Weights of a small transformer language model.
Architecture: RMSNorm before and after each block, no biases in attention or MLP, tied embeddings, capped logits.
MLP neurons of a small language model. Each row is named by its layer, matrix (gate and up: input weights; down: output weights) and neuron, and shows model dimensions 96-191. Each number is 128 + 24 x the weight over its row's rms, rounded and kept within 0 to 255. A neuron's up and down rows have the sign that makes its largest values positive.
Before each neuron's rows, "fires on" lists the tokens most often at its 100 highest values on Wikipedia text that the model never trained on; "fires before" lists the tokens most often just after its 100 highest values on Wikipedia text that the model never trained on. A number after a token or word is its count.

fires on: "." 72, "id" 6, "^" 5
fires before: "0" 14, "8" 11, "3" 9, "7" 9, "1" 8
L3.gate552 [139 145 142 136 111 106 137 135 135 135 164 123 140  88 150 143 126 116 105 115  87 153 144 118 112 124 172 133  93 109 135  92 121  96 154 145 121 185 137 147 116 119 109 104  97 158 139 140 140 156 102 157 125 144 142 151  94 146 117  94 148 135 122  83 174  92  85 144 152 162 108 149 135 122 153 129  59 101  98 150 126 102 137  91 117 146  85 102 168  97 116 135  89 157 129 141]
L3.up552 [149 100 104 107 129 106 176 142 156 111 106 141 146 140 112 121  73 112 124 128 136 141 143 110 110 120  85  92 104 129 152 148 124 122  99 103 123  86 160 107 173 132 103 159 125 117 110  99 167 118  86 141 130 130 134 162 120 126 121 144 120  94  97 113 112 109 182 164 147 110 134 148 120 162 156 105 130 118  70 131  98 124 110  77 106 120 110 170 136 145 108 128 135 171 126 115]
L3.down552 [113 130 111 169 135 171 123 109 141 134  97 111 131 147 128 113 149 146 153 158 135 116  76 162 125  92 143 163 182 138 124 151 117 140 137 108 132 145 105 109 140 127 142 123 143 120 146 162  99 104 137 108 119 105  94  65 146 151 120 117 119 152 129 141 121 111 104  85  82  80 140 128 156  96 110 130 146 146 173  78 118 134 144 151 147 137 137 114 104 135 154 111 116  67 123 158]

fires on: "199" 36, "st" 11, "198" 11, "194" 10, "195" 10, "197" 7
fires before: "4" 10, "3" 10, "8" 10, "1" 9, "6" 8, "7" 8
L4.gate417 [ 72 134 107 151 125 160 150 128 191 109 158  74 159  83  85 145 111 134  99  93  90 120 178 154  88 133 127 139 175 146 115 116 161 149 151 139 145 127 136 155 123 152 122 127 104 147 138 144  95 165 106 111 136 140 159 141  93 153 153 113  92 130 144 129 121 102 111 181 138 153 121 111 137 100 137 154  98  96 133 163 102  87 175 162 161 130 157 113 140 129 117 136 185 110 135 143]
L4.up417 [120  95  90 105 126  95 122 123 195  97 121 135 117 111 138 221 142 122 110 163 116 112 154 140 136 120 129 135  99  90 136 144 163 122 114 131 170 124 133 152 124 136 127 151 121 130 150 130 147 148 113 106 146 141 173 138  85 156 126 146 126 121 116 146 122 163 129 104 171 161 102 104 139  64  91 154 142  90 138 164 140 134 125 110 130 101 106 129 117 156  97  92 113 117 150 140]
L4.down417 [159 107  92 177 126 143 141 114 143  99 155 121 139 145 129 102 131 117 120  72 199 122 141 161 160  85 117 155 103 112 157 117 111 127 133 113 123 141 162 125 129 179 161 164 149 130 157 125 149 145 111 130 153 106 115  89 121  95 129 125 139 132 149 156 118 109 126  77 129 116 151 126 108 157  76 142  99 131 112 109 156  94 103 114  92 117 123  82 121 111 143 116 135 108 129 151]

fires on: "\n" 52, " cont" 28, ")\n" 6
fires before: "-" 55, "ain" 10, "r" 7, "in" 4
L4.gate267 [108 147 161 138 114 112 105 160 139 135 133 157 128 110 128 117 106 132 147 109 123 132 141 107 143 114 159 152 168  98 126  87 116 116 136 137 102 134  78  88 116 137 115 122 169 102 124  79 110 134 117 176 156  77 139  88 156 129 129 145 117 138 161 124 142 107 144 132 118 166 167 166 149 151 144  74 107 119 108 138 122 168 149 123 143 130 132 145 147  95  91 100 115 126 130 152]
L4.up267 [101 118 137 127 118 147 151 153  52 122  93 134 140 103 137  79 134 120 127 132 154  51 103 132 138 131  87 130 141 153 147 121  88 124 130 152 108 135 131 136 138 123 159 123 123  66 155 130 128 145 146 109 138 103 154 142 118 120  32 130 130 123 126 112 121 134 128 135 144 125 109 148 108 118 147 150 119 140 141 114  93  77 148 115 124 136 157 130 141 148 107 151 133 159 137 131]
L4.down267 [177 113 110 147  95 111 120 112 132 128 143 125 118 137 126 178 132 101  93 117 102 159 117 159 135 134 157 101 115 133 108 153 138 111 136 134 162  74 106 111 139 153 172 124 137 174 119 119 119  99 127 125 118 168 118 145 122 132 165 113 116 187 111 152 120 161 144 138  75 105 101 130 124 102  81 117 116 138 147 118 121 124 106 142 126 103 127 159 137 143 174 145 102 104 175  82]

fires on: " |\n" 18, "," 15, " |" 13, ")\n" 12, " (" 12, "\n" 11
fires before: " " 26, "|" 18, "-" 9
L4.gate198 [117 137  92  86 142 162 136 110 144 145 125  94 101 124  84 124 102 154  67 128 123 124 136 137  84 111 178  86 137 151 106 139  99 114 176 123 142 141 113 121 120  98 120 140 109 125 148 109 129 145 157 134 145 128 137 144  98 126 146 155  71 113 111 112 120 114 120 111 103 149  74 122 103 132 142 163 162 150 119 149 146 109 159 126 102 142 100  77 124 140  96 122 120 125 133 129]
L4.up198 [139 112 138 148 116 140 122 118 131 152 134 129 149  94 152 120 114 127 155 136 101 112 122 105 150 165 154 131 158 178 119 118 110  75 129 133 156 145 128 139 142 128 151 154 124 148 140 179 138 147 153 144 150 102 109  86  88 174 152 144 118  98 122 142 110 153 106 159 150 163 145 168 142 131 142  80 116  89 135 146 102 143 162  98 135 114 146  90 159 116 129 138 122  97 129 142]
L4.down198 [131 187  90 101 123 144 123 137 101 134  78 147 121 136 105 151 149 154 123 122 133 157 134 163  99 119 144 154 137  94 117 130 121 123 147 156 141  65 117 128 132 137 134 148 134 121 118  79 166 141 150 119 127 163 104 108 160 157  82  89 158 152 112 146 152 104 140 170 129  99 149 123 106 104 129 122 120 146  92 121 131 135  94 134 102 167 157 185 146 157 104 122 133 168 142 126]

fires on: " |\n" 28, "an" 22, "\n" 19, " |\n\n" 11, ".\n" 6
fires before: "|" 27, "-" 21, "es" 8, "===" 6, "==" 4
L3.gate81 [ 75 121 132 102 129 135 119  82 125 119 148 122 114 149 166 170 108 147 150 129  95  96 117 139 100 106 115 142 141 110 104 107 148 141 192 157 154 113 156  75 163  92  77 134 158  98 106 107 156 154  91 173 150 144  72 103 123 135 156 116 123 163 104 126 121 110 123 153 114  86 138 135 132 118 133 160 114 105 147 113  99 133  96 133 115 157 159 129 151  98 138 119 120 109  82 129]
L3.up81 [141 115  91 120  96 144 136  92 127 141 126 103 159 108 105 112 103 183 118 140 133  83 118 159 128 158 184 113 131  72 148 102  73 128 181 152  92 162 120 109 143  84 116 120 135 159 132  68 168 174 132 149  85 117 138 108 116 114 135 112 127 141 106 156 113 137 113 161 115 111 134 142  95 124 114 121 109 149 142 170 130 125 157 131 140 117 117 132 178 115 115 106 126 127 111 119]
L3.down81 [164 126 141 181 148 140 109 151 109 145 153 125 153 136 160  46 116 111 154 141 102 104 138 141 147 174 147 107  90 158 118 129 106 134  88 126 172 180 153 118 137 131 103 130 145 131 101 174 102 129 133 148 122 114  85 198 105 152 123  97 189 159 115  96 168 147 123 123  84 132 147 119  84 140 145 127 152 150 101 139 132  71 111 121 106 157 102 127 112 115 125  97 125 120 115 140]

fires on: " |" 55, "," 24, " to" 10, " the" 6
fires before: " " 43, " R" 5, " L" 5
L3.gate238 [150 124 157 141 116 166 128 126  90 110 144 138 115 130 116 146 129 106 127 163 121 167 157 158 171 166  96 101 111 174 140 107 145 151 129 128 142 157 159  94 169 131 126 171 124 110 122 155  66 128 126 114 115 138 154 118 128 126 150 174 169 135 170 101  91 143 133 117 148 127 163 109 135 109 158 142 143 133 128  93 129 126 178 175 159 154 122 110 114 112 154 157 143  82 154 106]
L3.up238 [117 157 161 153 139 147  83 116 109 112 101 128 152 142 133 129  77 107 109 125 159 112 143 116  96 123  99 147 159 125 109  71  99  99 102 128 134 137  98 133 115 113 118 129 124 116  71  97 119 130 175  56 157 128 128 129 125 116 130  96 123 158 132 105  89 136 142 156 150 136 154 133  92  99  94 159 111 158 126 135 138 113 152  98 132 139 114 156 137 139 108 111 121 148 113 124]
L3.down238 [146 103 111 118 117 133 146 140  99 141 120 138 113 126 116 153 111 131 161 131 120 150 189 146 136 160 118 134 147 164 132 117 136 125 137 164 163  90 178 104 137 134 111 120 141 129 143 145  78 119 123 124 106 113 149  99 130 111 156 149 182 103 153 128 110 136 119 119  96 163 128 115 145 124 132 142 143  95 140 147 108 119 116 178 125 165  96  92 139 103 147 139 130  72 121 126]

fires on: " |" 92, " B" 4
fires before: " " 38, " D" 6, " W" 4, " M" 4
L4.gate344 [129 138 106 119 139 137 107 173 108 132 142 128 138 128 136 109 127 118 173 122 105 133  95  87 122 150 134 179 151 140 117 145 144 108 133 138 110 131 130 155 157 120 142 136 110 156 127 175 132  84 132 135 111 162 166 172  84 139 133 137 130 139 146 132  70  79 142 139 102 129 131 137 117 129  81 136 114 148  86 154 102  64 125 119 145 183 124 135 102 115 108 149 122 125  76 140]
L4.up344 [119 140 137 159 121 133 129 167 143 112 163 122 118 166  98 156  99 144 146  89 123 126 100 126  77 109 133 113 115  94 131 121 128 133 148  72 140 150 108 140 108 111 157  65 168 111 129 146 140 147 166 144 128 159  87 114 135 154 112 103  98 131 150 131 142 151 146 149  50 119 129  93  87 134  85 156 107 112 126 103 145  97 132 113 127 138 136 133 145 142 110  94 119 123 122 131]
L4.down344 [117  90 104  71 143 141 109 122 118 132 109 156 141  83 129 179 187 108  98  77 103  89 133 146 163 143 126 130 128 136 142 151 136 110 132 181 128 115 130 145 143 114 117 170 113 146 129 144 116 124 147 114 148 108 174 155 132 151 116 115 142 147  89 146 116  95  81 130 144 142 107 147 145 118 130 122 136 125 154 186 140 130 160 147 124 143 145 120 147 146 139 135 121 129 102 139]

fires on: " |" 100
fires before: " " 66
L3.gate468 [ 99 128 113 112 168 165 109 119 102 135 159 168  92 152 109 118 132 140 135  89 134 114 105 138 150 165 148 186 119 144 151 125 130 151 120  98 105 129 104 129  92  81 136 101 151 116 117 102 151 162 136 111 114 156 160 156 158 176 125 137  94 143 161  98 112 127 133 168  93 123 128 109 151 105  82  97 125 127  98  99 154 131  86 123 124 122 146 118 138 136 108 161 149 125 129 164]
L3.up468 [124 113  96 109 165 111 126 138 136 135 104 140 103 167 139 131 104 183 132 144 121 139 133 151  78 142 138 146 116 139  75 157 127 145 111 170 130  85 137 131 127 127 121 124 164 112 135 139 171 146 163  93 112 159 153 135 136 134 113 133 162 144 165 141  77 116 156 158  60 134 100 124 122 120 105 115  96 127 121 141 133 141 117 116 139 134 143 153 158  95 120 108 145 116  66 144]
L3.down468 [126 155 121 151 103 176 122 139 128 134 147 144  98 112 128 170 142 105 120 160 117 120 102 109 166 123 146 121  97  97 116 126 105 135 153 136 148 162 146 117 142 137 133 138 134 165 151 141 127  92 158 107 148 165 116 167 116 154 130 123 145  80 138 127 153 132 147 134 132 134 163 107 127 148 114 138 165 116 107 118 159 140  90 106  96 145  73 122 181 160 132 140 108 147 130 127]

fires on: " |" 42, " Con" 19, "\n" 19, " |\n" 6, "," 4
fires before: " " 25, "n" 8, "-" 8, "|" 6, "st" 4, " S" 4
L4.gate236 [167 146 133 123 133 123 148 154 124 149 105 150 110 135 142  97 136 123 128 111 139 123 110 129 132 140 149 157 128 113 117 123  89 114 115 166 136 165 153 141 107 101 119 149  94 148 168  80 144 131 144 117 136 175 124 162  68 124 138 146 134 123 133  77 131 121 132 152 171 158 164 147 118 126  64 103 138 110 100 133 126 162 138 113 125  92 137 182 146 114 120  85 123 148  83 128]
L4.up236 [125 126 133 154 138 152 119 140 154 149 156 143 154 118 158 124 116 132 149 149 144 126 113  87 116 118 154 165 141 139 126 103 122  68 158 132 136 120 164 134 115 145 154 135 129 157 111 124 159 147 143 140 165 158 158 132 154 129 128  76 151  77 129 166 113 180 149 133 129 161 158 141 109  98 118 145  98  67  94 120 126 122 121 137 145  91 112 198 124 119 153 129 139 129 124 111]
L4.down236 [111 118 119  95 110 120 134 142  94  93 125 115 119 110 132 120 138 117 115 103 141 112 152 156 118 119 141  89 132 137 146 137 155 173 123  76 110 176 100 114 114 124 108 132 139  85 105 164 114 141 144 140 113  92 100 119 130 120 145 194 110 149 122 132 152  90 143  90  99 118  97 103 140 151 144 129 158 167 152 136 133 134 150 154 114 174 143  57 118 135 103 145 117 125 147  92]

fires on: " |" 78, ";" 22
fires before: " " 47, " R" 5, " P" 4
L3.gate148 [ 69 121 105 135 144 107 144 119 112 110 127 106  84 154 105 133 123 143 120 141 123 124 151 135  70 133 172 160 152 149 105 102 105 145 162 112 100 171 134 125 171  68 133 102 147 104 127 126 104  94 134 135 144 130 151 172 151 156 158 162 157 104 131  82 141 129  58 145 135 148 136 116  87 151 110 149 129 111  89 103 126 137 107 120  90 123 145 155 139 186 123 127 149 134 126 182]
L3.up148 [104 105 171 116 139 159 124 125 153 138 145  90 104 140 104 163 127 126 132 120 102 103 127 159 123 115 115 169 102 138 102 116 143 145 140 155 146 132 138  98 170 143 143 134 134  97 150 144 115 170 144  95  86 116 153 105 142 150 162 121 152 155 130 139 116 154  96 147 112  97 139  94 120 122 109 126 142 123 127  98 130  84 162 142 146  95 141 125 115 130 115 195 161 110 110 124]
L3.down148 [116 131 121 142 110  82 134 162 113  96  96 121 103 103 160  93 139 127 130 140 142 146 110 111 138 130 147 135 159 136 124 133 114 152 143 134 107 166 116 115 120  98 137 109 129 111 137 124 119  76 157 135 123 158 104 183 110 123 124 166 130  97 126  99 115 119 111 136 121 145  96 175 111 125 158 143 104  98 122 100 103 147  67 123 115 156 148 108 137 128 130 110 116 134 150 157]